config.toml
n_layer = 18
d_model = 384
n_head = 6
n_kv_head = 1
head_dim = 64
d_mlp = 1536
vocab_size = 2048
activation = "gelu"
norm = "layernorm"
norm_place = "pre"
norm_eps = 1e-06
positions = "rope"
rope_base = 15900.0
rope_fraction = 0.5
qk_norm = false
attn_scale = 0.125
bias = "none"
tie_embeddings = true
parallel_block = true
init = "normal"
init_std_qkv = 0.0207
init_std_o = 0.0207
init_std_up = 0.0207
init_std_down = 0.0
optimizer = "muon_variant"
lr = 0.00995
beta1 = 0.9
weight_decay = 0.0
lr_head = 0.00492
grad_clip = 1.0
warmup_steps = 200
schedule = "wsd"
decay_fraction = 0.534
decay_shape = "exp"
final_lr_fraction = 0.05
batch_tokens = 65536
seq_len = 1024
doc_mask = true
train_tokens = 588500000
steps = 8980
dataset = "wikipedia_en"
MLP neurons of a small language model. Each row is named by its layer, matrix (down: output weights) and neuron, and shows model dimensions 0-127. Each number is 500 + 25 x the weight over its row's rms, rounded and kept within 0 to 999. Numbers have three digits each.
A block is one neuron, or neurons of one layer that tend to fire together. After each block is what it responds to, as a language model described it from the Wikipedia text at the highest values.

L9.down372:494551511502504534494477471483451504508496556504490539509497489491478510503517511478531492495506481486462450512493488498478498494516551501523480497521510504515477545503501523470494486453540520496546524500438445479512523529515542517465482489486496477490523534526499500509489508423481505492514496526467491501490508512516473500462482538507535516532477504541492509500503516491468512481500
L9.down692:462483467473510487497483501495488505520506506510532461487505541494517512498533520476510513494476518497517504505468496478464513505524517493504508556505480493504508540545535529516528436522502475513487492535506505483474508499548500508483568504461523486485496471531487539518511470548502485481502539513458504520453529503515513527508503455471453470507514475502501462550475491531495512504535
L9.down1011:512471511487530468511494493484526549520533504496469496507493491466494488490513509499518428477506496539538481530460463484512531486528522488491488504560491469525529499533512507524496513470519504518511511507535478489525547491486482459437489487463516511498506529474494468527476499485499502520493493543535493493540407552492496476512463534490520495494584481477496523534491497533488463460518
L9.down1060:466505532506463504478498537509502503549506510496494518503531513514524583541530499490518509533531495518522530517494498499487489546457518509484480517515513506495537520497484453477507511543486531507538474509515486488511523461485516457511502460475519476548486511468469455474504513521509480482476509510505502475525488485488524503538514478471477504532524518524547491517491504519557500476537
L9.down1068:516493500503447553525472513526484521509513493495490534528501480561449538472459461484498453516468506528523497522501463500505481525477506491483505525501511450527522485521518515496519483503502524509455524459483458488506508467469510478488463523515470496535516466475485512562478476479502531483461501531467435486481542502446482520509515522528535555501512530538489484500479527509520506503499
L9.down1084:529500488494490518498489515482508509493471494554546458515521485516515503490500533519478502507483459495524455496530482492495524533485511493469482507490506504527490571523535486500490540550543478518520482481463541421515527532488498458489490434470494540511496500511477537488497542483530448516511480486484497517492528506560479466491474476513520512499519475517501475556527515553517511514491
L9.down1090:502472513498476480554500511506488513547497550514526460477523449482577508468512535510451461515507481494486464486460507520538507496493478569486488518510495486524516519500502478498475503508468518524476519518508525487521502497542507488507514498450508499541541518485527498505516524521496500523529478532510511506524535512501499464508549452505502489468465531516521512540536482505493522560474
L9.down1507:466498497478483459471530501475492527539499514528489524475470501516481537530487490493464530548512431534472497544493553519496501469527506548529481530509478442491508488501514495514561492490485484495513519506455482450509507503500473525481522489531544522477536503505519489468523482512508507496539511484512449535517483514487527497519517542500504466518520487470523538530474519479564529494490
Coordinating "and" in lists. The word "and" joining coordinated items, strongest between infinitive verbs or verb phrases, e.g. "to try and weave", "develop and promote", "demolish ... and redevelop"; also "to"/"or" in similar slots.

L3.down509:534501482533492464503521475513515510496488525506573486469496482474478514503502504536520489530500544479510537511542504473480528495526484485559495488448495539547491503499558535505472552486472508507506531512521490459555526535531528533533523519519484491499487471516493462480476512479516545457508509489500490489459533552502524520480526504490464485561482508515556470527439510457491568505482
L3.down537:514528490499472533519556493489464504474482476473496502469482536542492534477518521466498507498458525486441522465495501530469503548536524463440468474518518498528495542521498509518563511511528491495520510540525536519489544497549482460481498505448491480509464517506523482509493524526533445535519535540485506456482524532497498498535499508519490521514482525487480486496502515445443463489419
L3.down1372:509494516474515542493507521471505494478489511537531465518483475493509491492482482483519523505510482539532486512529519504474504532500538512504433489513449492491502557518501464518481528502490487555471491516533478487499534520560497476488487568521488490511537476484461535524512519506511491519450522565485541454530501485505521493505506509475487480509494533540546461503520469492496470506525
L3.down1466:469529531477468471485510517536498563487537483509547507466482511496512482474516505513486532514477478464482486503497495521503512496470477510527509486472531494537508571501477487514550483475500514468489513508478489482491528490447490498540535489539502486522506462507518471545539502530478501507502501486440543505517519511446543495523511489475463522498450507520498523523514559463506486533495
Section-heading line breaks. Line breaks right after a wiki section heading such as ==Career== or ===Historic sites===; more weakly, the article "an" (as in "an estimated", "A|n Analytical").

L3.down86:501515501505513480430515532505498518494441475501508512506462483523510500508501475505474521481507509473462466483526529492545476499476512538508451496484489471504473551500490458524501532532459474513467480462489518504532482488520503467539485498502486507491509455455471515477530514493543489511498522530493520509492507488504537493483475481494515521472514507489484470523504498517507511548553
L3.down616:523486498551497444538529509514481514514467535562504518491442535499511501492464510483495514525498473509494467513506497477527489510476438509507481490492515464528486515494497541490496475462451512512494494529524500490554473494494495524506521463542465488491469507449508517457507537509486503500515511542492534488494446495492507501508450529472533513504511491508485487562503454524529479479492
L3.down950:496499464491480472505512482455488508480511467505510529533506483543528472489499545503492517472495528470517453484483518493505502543501482465481482486491484493514492531505487512488519490493459465530510503470513540509511496499520479480509456450468540462488475489468487495507544472521489518491483540526476512508470481502492511502505483511475528481525471511470510512576457476515525491476502
L3.down1199:506501492502502508558504508519490497505479531462548518469529529539463471462484493483501476482566527468540513472495508504528495509491513534518457519530454495506496451508501499545505497528526514517481499496485480528519483470489519492509505498498489495519552528480509545494447525475488502476508523478485476495485510485522495492478469509469474472484492519484497518505446505550524473507527
Quantity and partitive words. Fires on "of" after quantifiers (many of, a number of, one of) and on pieces of words like multiple, six, certain, some.

L11.down589:473530450481504520500519446503509520505515518511481517472470469559499531499499527532487533518494520512476478507485510494498475516530519479455504473520465471505475470481496507506521502474480499521451476483519553502498516514487493505526502495482499493510455480486506455525539481485516555481493512504496495495525494500520536501539474524532516514479479495498516493497482509471485497485459
L11.down1243:522518496481500466512507550563495475521525499520511496500469487525492538509474516472533522537488502546498492503482498537488518536530499513476502526486465484470476462523491487465510524481476536494495526481533506509511521529516450475475485466532491503502474488502478504468498498519480481540478502494498476492515521495509483482529546489521502512500507517549437495483552560479490518499473
Before a person's name. Word endings or punctuation right before a personal name, mostly role titles like singer, mayor, president, and table cells before names.

L9.down107:497498512497473508465520495485509506500487508463486499507473485491490487497502479565460470537496509514487521478514474473530524497488514539531541475512456515507503472491472482485506507468497503485518512480486518527488533486505473521526502545456488540513477570505459535511518504502494468497507502520505441503527496477476429488488497494533552534489516475498545478507518485521494498480468
L9.down124:543500484406484449505531474493491507500528457478547475500495528504499510495543511549499463497542481500463485470499493528494470512494483533505511506468500493478511509469526525517477493505522504492487511485509506455487481481500522483504514455526506512472488495461510482538486474503470537489466497534528551513537467493569531509505478493505549509460527531504494520497464486492497480490499
L9.down562:493481513505523498516538495488497530525472546476508537496489519527493476492514563478518509480509482463498508492500515495467512496468465513495482497506508476447509461473532510519535489475432479504464495467462504544563498490514529474504519518526547481488525457523480502469541493481549482477525514532502508507460526503502540514524482461496500527478464503439510517516451524462489477488495
L9.down653:499492439490521524547512531511500514520523494516507484472536488508504489496510431505570517532496510471502503482491564464524542539510498478473516471493534460520446491519487491519555463522459518513475518453484507500471530516532448497466509491488526470482480509517471507511504524493506490478527526485501505450456493499502536508498458515501462482502499516467495460505522487497475543446479
L9.down670:440508503490527493513465487499494517471451531518511477573477482524498507504546500483505456441543497521521481533475490534470519507516501561459506524502500493482553478466537522499541485465472474471479444493494526478476510489468507519509466531525496493555525486551529497506505497496498499501449522552502475495511530493489488546560541527511465494474503524497537515489469507533520529540496
L9.down723:515502504485493492489495485522534554520486486474525543516482510516477526538521522515426467605472513550478548500518483522528516511511498516502520481504477486511508499495470446481530512484482540459462494535450561491523506490500521509523517488471486522526474494512470478501517487474476510507520537544537474530482517495511465515511498526499518559476506515515512464473528524507503496482491
L9.down1197:507490478490537549532525498465499519481481511477553475512478508499500531479500459522497482456506504458534487521466489524523526492535496516533505491529482470444503471493515534507494509485480476481496515558494470453552506478461502511464550443493474477496519481484508487495500535498465516481507481480530572487464479477502444503471479473543521481470482477469512510497536513518518485484509
L9.down1312:421463475475502491528541455502494463476517512511493509495518522510492517510518504476506528511500469473508518587493509506465494497477534478496508481478513494489465509492548512518502495529495461474516534510482529470519497461529498468469568504527491492474485553478564493466555530447523526504516521463480492503463464537484463497497496517503507487553499518478528488455501482534510524482489
Word-initial "re" fragment. Opening piece "re" of a longer split word, usually a verb or noun, as in re|vealed, re|sides, re|ference, re|ached; weaker on other fragments like reg|ion or all|ows.

L11.down237:508488496514485472458484511500520498496512515527521509535477503526488538448488484533502507465520500478494543532495526511515471507539495525499497496483536456575513531519517523542452510510473511511507522560442529514524519537496517501505513498495495511606474485469468545488508500488502499474528493482519554490495506491524508525480545497520518505511524471507536479468507511482530496500485
L11.down1389:510492485498449478478429480499510488498518534496507530536497474488505474505530477529492539468518503494495477486497505506521475496484528509486494499471457533533537555517496502480510515566524530522524512518513476533520466516459498446482480524456482475491506490473446517454497509513502496528534507527477475504514483505494554487493515531506530488484519490503522460435518497460514483474501
Coordinating "and" after proper names. The word "and" joining two items, especially after a proper noun or named entity: Navajo Nation and, Routledge and, USAF and; occasionally "of", "the", "by".

L3.down152:498495527517524508481491505540509522491500479485553514585506495477512471481466503501498534546568483540501554481545522499445505527439486505487508496498440483510519494502505514533523520484482507480491443476510482475497510477499494471479492510552541530526499489533488551482488485485507516472517522537516528533518477480481475523522516491484479525564512460474527502513492482512482513512492
L3.down520:562533513540500547538528493515487519522473543496495517501513543482494583456491496530530484475477494486504549489495517552521495498498466510457502503483501517493488533543505523518508508461485487492489529511526487467469491489554543507516497471533489504476549506467448486510539482516522531543552517482477497487478482506482484528431495513505468540481499540486494473533481476466521535505535
L3.down922:483495508521513491477480523535550495464467498549522526478510538459507477465541540499526487511527476475493453522529511530519522500526475506447474534560517497459461526537493510495495541476441445513516511492508531508486487496470524499510522462515495497509493514501494551539495543502525481515475493499508504529508499512517547483457509511485497518554516522488519513496463467474489558552446
L3.down931:518504541535482532478504527466488514502453458529500485469523532502549488543530441515506473558542494492541530483546473490486516521515528497493483544491487548498506522537487534501498538479469540482533485486526438544488482478511538510521580472538495538476509521550517525511499494521491505538508523534465510524477463512494517491498505486491503487500511465484494522507469502520494544496484
Clause-opening relative pronouns. Words that open a new clause about a just-named thing, chiefly "which" after a comma, also "that", "where", "it", "this"; sometimes mid-name word pieces.

L9.down38:489503489533435457496516490538519488505494488489488524492496501485495507495500491507526487495478514527504480494530499514472512468515495521493531478501504508509499488515513479484532504502535482484522526494541525478561486530493492475525467533565478527500493440502465501520534469496508524513514536502530480530515483522495493472517505485501482460541486508495471479480448533511459512499487
L9.down249:489480509501512538496547480506512510504488511472495502475517528445541495526518524476489531475503464466522503473542495511475463494492498514523520464510456547517516519486494568507503479466482508517486518519490493504528485472498503474483497534538486516520504463480485534489557462479519529498518505504536482528519525507494493505514512491534505462573522551533521503479515492503538525503467
L9.down291:510440525484500467500553472507477509522510472470482485488500479492511486515480507529506504499494525528519482458496447520532496488504536466510506497478487510509501538549507488518468489494467548535496542487463497527484504535480459491468477524526514553515448497474497505520468473535483525487516553508509503517548476539478487509552514547504515491519481511479472530506441510498505500477481
L9.down618:493508508508487483493543504520481470520505477530522515486532517533462513448515504497510501487518509530511530442491505514503470504472531489486504543494507495505465503495501526479504521494491462505525509519474494493517487498548521496476490486544528483506486453487483523490511487480499476521532460456528576493468493497497498563485493487496483444506480522488506505469502495484481568490526
L9.down676:494485461464496507516507501532531460523505485501488476512538504527534486457518500488518556436505447484551514510476497467552503471490534465499497520514492478479458524511491571487512489496526503540510544469484482525512519536467472546495468439486526534462486511467522500470479519499505509526529496517490504497495524546484502528494565513463512507472459541498463443522505480465527548479499
L9.down860:472494506482477516527496467534516502518490541483501501493501498501564561497467529470482532448529516500483494550489542512460475493496542518478526491464477503524488476512485467532513476503469550520532472458503537471492515473535494521513538524500487495512497480511494467507540506473473529491476507532513486467507526507474478504508527479535496496456556489508494520472446532473490443505470
L9.down971:481491475540522539482485484481498508525509499523492517488504475500476490493519519482469500519490536502470535527478487515521480552462469521478424516492499515495529522477528504496481531499518492517446525503539523497451470499456493481481482488517494513462518487519488520506521501471524525451469512477532515484521450546469505494525506528484518462521491482542491478470471482511528492489488
L9.down1105:506464463529537486508510537513545464528533470484500485511480468465522541494490515503506490506500548487564529523487457502541503488539468490523494458466445487487522457538496500463493510508471479492488473503537546495458485514499486483497509513478475469559468488475523524488479534512444506521531525519469464465499517510509514504480508472446484485548519509468445520468493525468462494457447
Role noun before name. Final word piece of a kinship or occupation noun that is immediately followed by a person's name, e.g. "grandfather, Aaron", "wife, Sarah", "artist Will"; also the comma after such a noun ("his deputy,").

L3.down3:516492464478502515510471447475513475470513474503515504511475511498451529463497522518524525482496505514508484476538509496501555546488471433536518509485506494474494528458519474443488483456521504505503514508496496519486488467504498511482517495490526476488501466478497526491430534520508485526501508524501478498495497453516476548526493540492489512501495499517487533507498537554535501487508
L3.down741:473522478519492519502518514485489568472534516522476500476506497483492535511440571502478563572502456502515474497523511506477523491477497493524490477489478520497484538484503531524540486452458493523484489515485471525532541531502470495509502469575493471493506523539505472475489495500504461490477530539505524536492483497485549473470537548505509499511497493515542498482470492498479486487544
L3.down822:479547507536507518523504474513480471498458497523491509463519506518467499508481508479494469474468506503488453497508472482487493534443506456487498538501456509493470503464479480501499497504462504492506489535502504524484486482489518496506477540487501467546493484478467503489532499522473500522487497488519497518493523518455499510537489489459463520560465538495454483512579496483520515518502
L3.down1004:507489508485482496508470513475504469501486544538495511525581527493451493490456487539509511489530551490493471488502481473505491561508524486505529512549528514556497536495527509483527479513488481468496539505463504499479512468487490494495505459524485529487522487540504492469531510446504467533496489502523506514518490483486528495485478509483475461536518485454472528503503464519524516482512
Possessive apostrophe. Mainly the apostrophe right after a noun, before possessive s, as in World's, satellite's, Betty's; also contraction it's, occasionally closing quotes.

L11.down48:471483494541465472485530504537533485491496473499537498494514530512487509490507535502498493524497498579484494520471513477470535534483503483490525486498491481487501476455488533493508483504482539487508480468508537446497532489547521488556489510468516511503480496498528463539478534497476538570506490496517479496481489502493474494481506507490489468511485500527499525475507527492508522496496
L11.down860:492517519483461517532483449455526523498522488520507504533468442490515495474493496512500498508512515493501481549435512492506516488511530495540455463516533514532493439461530500513526476466490504535465482499487547465483491512527498568471500503482458466541479500541517513500487552511508485490492526551512498506524490485517494506478492499542498451511509524496526484491465538499506497509481
Section and sentence boundaries. Line breaks right after Wikipedia section headings (==Death==, ==Early life==) or image captions, and sentence-ending ". " before a new sentence.

L3.down469:522522518550508451474522553499511468535550510477496462468491515555504517485449518480530510535490472508507501507520494496469541498531484517505484486491481477484494557498461509508505446492449509473481493470529485506505505451531510433537522486526522533512527503514485485528508461546470525523540543493529507514558508484506504504491495532501507492502443513505483476466513501523519507517450
L3.down828:483511494459501512488473539492477499479475505502499475505482518437462530504519525510452493466487421512482469487495501469488502507483502509513504479520541477522512526481495536479489490501523473482515530518484477483474473496464411552503490526519482520479478489471503485482517488524542497483482545489474543496528501487471507506501515491507504497501495506506506519479489516456459499509455
L3.down904:526517473480492521532490523503532486492542496505477542457507512489458489522449542579489513503522518478506477511494470537505471514491532513440486480483495509499482484499484501516526500539518458518489522519466492509501535558488485498507483516503546571470514487489493469437520531545542464523554480508489518521529479486462528518490521492488480441507521535496491494497465524494522489483520
L3.down1516:498477482527483507484510506513512474497483552517518479542514548509532482485573492509507437527489483524520460479497524545516511485476527502499518508489495471500483497535461501482529511468499569473532506496490488473525491514495496536526532496515501506507513513466459497506471487529516510518499502544467537528483501541498497501480539504497486503454511494500462452475537489476471484544528
Word-piece "er" continuation. Fires on mid-word or word-final pieces, mostly "er"/"ers", right after a short stem: m-er-ge, M-er-maid, buy-er, play-ers, num-er-ous.

L11.down704:514499536519500485482530465504505511481496512480488525482461504460514545512513512540506550448496461467469481486516507507482503504461505519531506505518505441469549550483533515514466504514449538509508458531497480483509477479497514543475523498529487475505523515516489502491498484525496532484449499483512517526490492467537485520480483523498526479484504421524510488500512517447482481519484
L11.down1123:487469484499509504523505535490525463502450492525509462497516518477529520531514451483528481444525514528491525522451497512494451456503462520516480517510444474530530521476509513442480459503523486519530517512499532545480509481492543537495471518545468505433479476464540505461476520499520508522492526507517515474562524535475536530500482509498512504514498518500532470537490474504487497517495
Quantity before a noun. Number words, numerals and quantifiers that modify an upcoming noun, often a time or amount, such as following month, two million, 18 months.

L9.down414:496476484511483524516493548529511498513477508495527532494528503504486497468503512490524515482504494519472540534512485462535477475544488491465476525484456486541502502525503512501508538533500490503455514527527517470527497483514474511454484487520491462531529511507491538501530561489503501480531535505502516509450514459518527499485522493510494478534487497495487527541486506464529501504500
L9.down588:525467464521481495491558438495524517547489518543524508486493508476493506501498536485508502521471485477463496502472477488528490487521533513485507450509474490494487454516502537503514511538470515526531466516516516493496505521492506503510492477490481495517523490505524473530497479478513530493518515472491490501483536497464484477518484487546508460491515520471496507492532524497519489511492
L9.down820:480546469527512545520520546499477525536459481542499485536492499449456462449532540474460535478517516479501508496509506498483506504481459516510480509499525525489507483466486512501508510521486486510534484506489528493518467501534481510499541499503505497440492515512457428491516520527515483512488482459533509487453494459487527503492501509482510496522496510479498507489507487485518512502534
L9.down941:497477516492505472501495458516475495497527524476531494483476496517531490523505487515493496524497471483507504495484542501501491529519551512499491473447489493521501470558487549561484488467509508522508518511479516489516474483497503499490499547495487490516468495494482484535535498472500516482500488498453497509468528491514500503478475461497458488514525507534492494512507552450519466471520
L9.down1031:490518507553515541531480525540483523548469513515496527512510476512480521465506466530509472482503500493544481520460486523526492480522496470471522496493465560502484501511538539511515539499468500512488506478472512517479520444518502488495513515528474500505505534533521516471515482478475510484500513508499512498487442525511504519496473501518477514502488509451471519512508475475535490482488
L9.down1155:487487500470504474542522517542489536538476557508497508540460531523500515506488523506501521480482547544453476505539532490464531498474461480499528461502485530487494496510522496505513521507523480487506499492452515478503542529515452519486518500461518514519485487485501530502506510460505535540461492520473508506501517512486487524519478490497488503457475503442505495516448497496524506502480
L9.down1235:529495513492459453491504503517520519491469535525533497529516512464511508489492537498494505481485507481474504535474491484529529520536476528519503514452498474503485509509484485517517527483558491472501515501530516478512496489515532469527505457519506492564505502471494473526554478501503482520526505498497487518506494521470519553499481503507499498492515482483501455505521497475532536462478
L9.down1337:488502480522508481507542484506512505543493536514520503528511503444520495472505538539485504504470496490506526503466492518513469486535481457508491534453511524479492451484471541507503528499504506517511478497497487490479504507523510506515487557515530515492516485538511460528511518516523510518504504534491510531479490449428528511473521463515508494456475483497503500510504547502546501546522
Unit boundary tokens. Fires on tokens ending a unit of text: closing == of section headings, sentence-final ". ", and line breaks after table rows, list items, or paragraphs.

L11.down986:517521503498489506537472486463538486563510484530522438454478477466492503440498504491516501430488495511508491503525459527517495500493518498506464485486539513474475524461544488513498507497476465502483484494495498506518518503489515530478489496491513541484510509494508513518519549478518482471441512521497502496516488509514488530541502495494529469503476522463493508515468463485492468480547
L11.down1497:499490466478516508489548474482515457543518530492447448504493498485514479468536539489530475484503487490482545476471513527507457481481543494485487488513513501467544493480528555478536518521478485483525481492470484508514532516516505501546465508484526512527509495467523482515513499505480493510439495540475477478526464519471476526539482525474512534521460484507525475529488537518505508514430
Word-start prefix pieces. Opening fragments of split words, mostly Latinate prefixes like re-, co-, sub-, non- (residents, resigned, subdues), plus pieces inside foreign surnames (Tonchev, Slowik).

L9.down36:478497535516507476538523485528476562483510504481463481487548497501541497520523466551494499515526482516461498485506489487495475500523499501469501496480493501480507524507495542498505486514463507548503535524514539508509489521504527497502526520457507505524510504471542525524508499485522545511530486509494461552490492518553455443548478533538505510508487500498482482517478475547515497513560
L9.down110:515503496499481513513501512484492486506483535513520462489488521534501512487508521542565505498482470485480502503522494465513512512496493499478526506511536531520527504498511483460468512501509498522504524503444486506508507464501514506491498568472497482536466506497462502502486491514480500548500509530498520518500493511513529501519503473461522502496493483466522520488498497492508496477477
L9.down283:489493493468497481485524496486482468491538539523481504498505507480532528483477540493491491512474482518574569546474518483506531513495518508514501507501523492455502495509509472480506436483508511516457495474525513480471506497496480496503516529501524508525464472543467457528530533472501479464437507508521478516497467478534508524520512517452486541525521541476500521541515505497542524500510
L9.down605:467519496578497504462537502511515496465483571532537512519490498492525508469514534501523511496488484539545486484505480486505499492476492495462479473511469499513524481513483470496473488491500479524459476520498485511494482515529509514480521486467500519523455573512512510536508496467525565533480470455468517482471445521481520520493515492466484504487490503499494516502448480521475492511488
L9.down897:476511446498483463496516535544511513519520552482491530495574535489513549466536482531469477502475473508455503510502474471478523483504511509522460490525506520492512500573512544471479509500476470469516512459511506496511488504555529543489475494518515497484483506503499441526494491506576540479535498482502503480450460495512481473517501550502475498524482497522503496473475498508520475514496
L9.down1045:522458489534510491487508515448498500486494454527502443527523493503505507526522519480546530467474450538531469491465528463516514507483543475484541504491469525507470518525521494520466478513508503466504503546486479532469494473471487516509503442499513486486477499522482458513461491497485472482483502511504521521505463544468533470493515530496506521510505516490503492503518513468463507504477
L9.down1249:516483498477478503483509541545532449489507524518534571490456542529489510509515493472519515453459525473514514494522492517497491527459491483475507497515539502486482486540471521480489497490501538532478471534481485497534458472529537526474534485474499519509500488525483492557448496463517547538501491501513491462490461540447490523476478498460522502487506505472480497519478493501457473522481
L9.down1342:483500516475531501523520462465499506511517529520459467518533528509478511502500473517517574475483474508489519501477574509530488509504526480520517507452498445440475569496504508498519527527441502514451495517469499529520538477498523494541452481530482500527482492533498481508472471472464481544507541488453485560463483524493509520527498494511530478499545514495474510516474482481511482487462
Noun-phrase determiners and quantifiers. Determiners, quantifiers and numerals that open a noun phrase before its noun, such as some, several, three, the, first, most.

L3.down561:488513514454532505469535508523491448496512482495486521514493511527495457488497578481488509467529485503460522512466529541484522514520524531507509503500484541491494516486512534475514518489558465512549515446510519472513482438486521427476546521498476470489451482473536540503502516535480515463478530503521514493498503525441504486495495472497463521540494529474496518531469534480492493558487
L3.down974:481509545509500493491515518516494547446465511515459517481535505506511516448500477520473513517471524489512474522552479469483495546497471500500489481487521483449477492495489534504525509526492497467455503496459509500477493518494479459494521496501449538521478512505490478459549545472475530455482506530481520466408475497503498475519479474566509495535474518478512487491477438508500526496503
L3.down978:492508502532530516534492489554520517478503542513501497520512539498503502468500500512505538465495531502487517493501508499449516487501470534480457560514483488470474494507490519456515524465479508527493519505502407488509510490493502479482457468514498507506474477480518475499518497513496490490537520490497502478456532521487531530511460480458494512498510471478504513531467510487498522495527
L3.down1229:461452464510487518552494467510499480501518476494446491476444485474503499521525498488515489539559533492490493503509490502483501508548492475514492488473550482473537493473524545522521532506468500505495526500522522511528500538535513492522534551494505500463490494511527496449478481470511468467489520499494541519500521489528538527525500477508539487480542502486504487537499518483492526476490
Word-start "re" fragment. Short word-piece "re" split off as the first piece of a longer word, such as re-released, revealed, reinforced; sometimes mid-word (agreements, Genre) or other one-letter pieces (dr-u-g, N-i-elsen).

L3.down1021:505494504514519474530523504532468541497501497511512519524514487493488552518480522500499513508507529521493455502526495523433471438524469484505497514500522481517502492500469513513529504499443517504527507526509513468524482494494512521498489442533489492529504476501474514490558499476513545490507530541491547504464472490524478508483515505502458526468528521488495498483485505433544528491507
L3.down1231:476526563526544538510517466526512486508518510470490508525491477474445459477524505512488505495490506498466498465503497528486500502513493437516510467511517512488500467525510574491507488487506522496489462510514522536509511496518491490522470464532538535515470485510526502509512505507488459495495490455471495510459498482505547510479519481513484469495504497487476511525503554464503522489464
L3.down1299:512532534514501522526496453488503522468477534467528534524472494489462487493545487505533504509488489537489524469495528491498499468518517440464516498472445535476492472515501575514519545489491489534495510480525512489506501497532515515480504490548488519485467471502515486473496532483493503510481549509475553519506505505491510487530510486526498487501478472481478468480465531444544516497517
L3.down1319:498486482535441517479477500499440500493460525500450460533477559483480516453506495529501504482515499530474557457539531515481477516485475522483533465476493523535491517488455482471496512467510489546507490527464505513490515494546534526520510463512516505517499514507508494525511488472504528488491527506481494511512527534522487473489512518516499528460477520476525506539463498479490476472513
Section heading boundaries. Closing == or === marks ending Wikipedia section headings (== Career ==, ==See also==), plus blank-line breaks right after a paragraph's final period.

L11.down779:520525452479487518519516490533522489511513528506477505497532481480508541471543512520496512525470524493495483499497482521545519528494449515525474488488517528518536508461546533499529490515509538495464526477514566496473488531525474507474504490488552478518487468515518485463503472481499471525490475557496514530483504504552498480527484521511527486474466572524523530521483474545553461533512
L11.down1290:505511490506495466502513535475484485489491482507515516543464506528526490498497510504523487509477500457498496477451481505481509489485502520511467455502456525525525465473496479539508528493494540502546473521508497505518500482518491475531443519510511529529531563522456531483495506531516482496508499489502467509515500494494488527524489467508461497485500500507495490498443517468556514513500
Sentence and cell boundaries. Word-final tokens carrying a trailing space, mostly the sentence-ending period before He or The, plus final suffixes like -ed, -y and table pipes.

L9.down86:480480552468487469518511483502554486494483517513469465506519501466532506510528516457521498481478488515502515503514539505470513536498495517461473514519480457511529529455486501522463513511528506483521511497543478471491507493491472498531492476527520533526454535528518467499556480473508491480524520541469548476555495519516529555530510479481502556531541519440475464467491482489504492480524
L9.down98:507494530517511518529528495524494506532454495523482473452494473496478504487529465517521503520529450498519485462491566507519508481465476524465477514503559479530486548511503499543484514479534507510508484476498527483499500540477520508492513482496509466467492505515465493577514518474523487527462489484512489499507524499514502535514469473499518516507505522496522536459542503470498489498541
L9.down149:501495461497496472510473508498544523512497500501491500479496527529547499494516483550519533503479448462524499494431478481527530503542507538464530462525479473483524524505495480495558508526518531512495530508532490491531462484501493458499523464554485500477512469503495521494518526541471522489519531507539496516496477500526492500473493498506531489507524483495459520455526462457496494510543
L9.down299:507458569490502476510516488538506504507488511484540497507496477518512528571488504484500454532501451499505559528477498554496516477536475536492512493523504492506543526506465543516500516484516505494495504514470519451478515501491519472476506473483455508529504476498525499482501532526494521491495477481463539492463476468513498502511476530496526515463497477490512514475478502494538495505515
L9.down594:484490540489491530491515509506517494510509530521523521510510479518483528493485523526499503553508503524473515506486516515485489511506487516515506537497487504529489514460514516516500518524502582479508477509505525490529498511471484468475500490465481465493520441527504483503495533513483477540467548483496497508479514532527543542482491442523460543499483491502495458534513520518506502440461
L9.down609:495488544503497503542522521532523484529494480508503489512496492518462534497524505472460512514497519505537471463534518506518543479469526522453508498545510499448521523494484473518496525575489483491480507514543460497501503493509505534527522465571521513547506493525489477486536501523493480500485496491477510493482511492515536503505510509529488487486491508496485495498530517514533525488491
L9.down776:468491491487512453495497525520488510521489462511477546508477494468517526500502454522507512506505493498521516535536480549524525437513484506472567512576499454492496483503492495467532461517478533508467520510541472468456487469484503493493456542498509515514544494499560494495507519512503512499546477520504483491542487476524503508489519504524492510485492503457496510455516521527521516488542
L9.down1486:505473504461562502523434462489496498495516484531503490488523505470480499518501515475501469501487483473496523493501473520513462512515491486493469512539507504493504524542512529499498490500473509521501507505509506513494538526487506522469500493506508517507484490464502462443537537475505490533456466479467498478491502495519491499523508475501534508492495489482496540506489515509483454517550
Comma after a complete main clause. Commas, sometimes an opening parenthesis, placed right after a full main clause to start a trailing clause or appositive, e.g. ", which", ", and", ", who".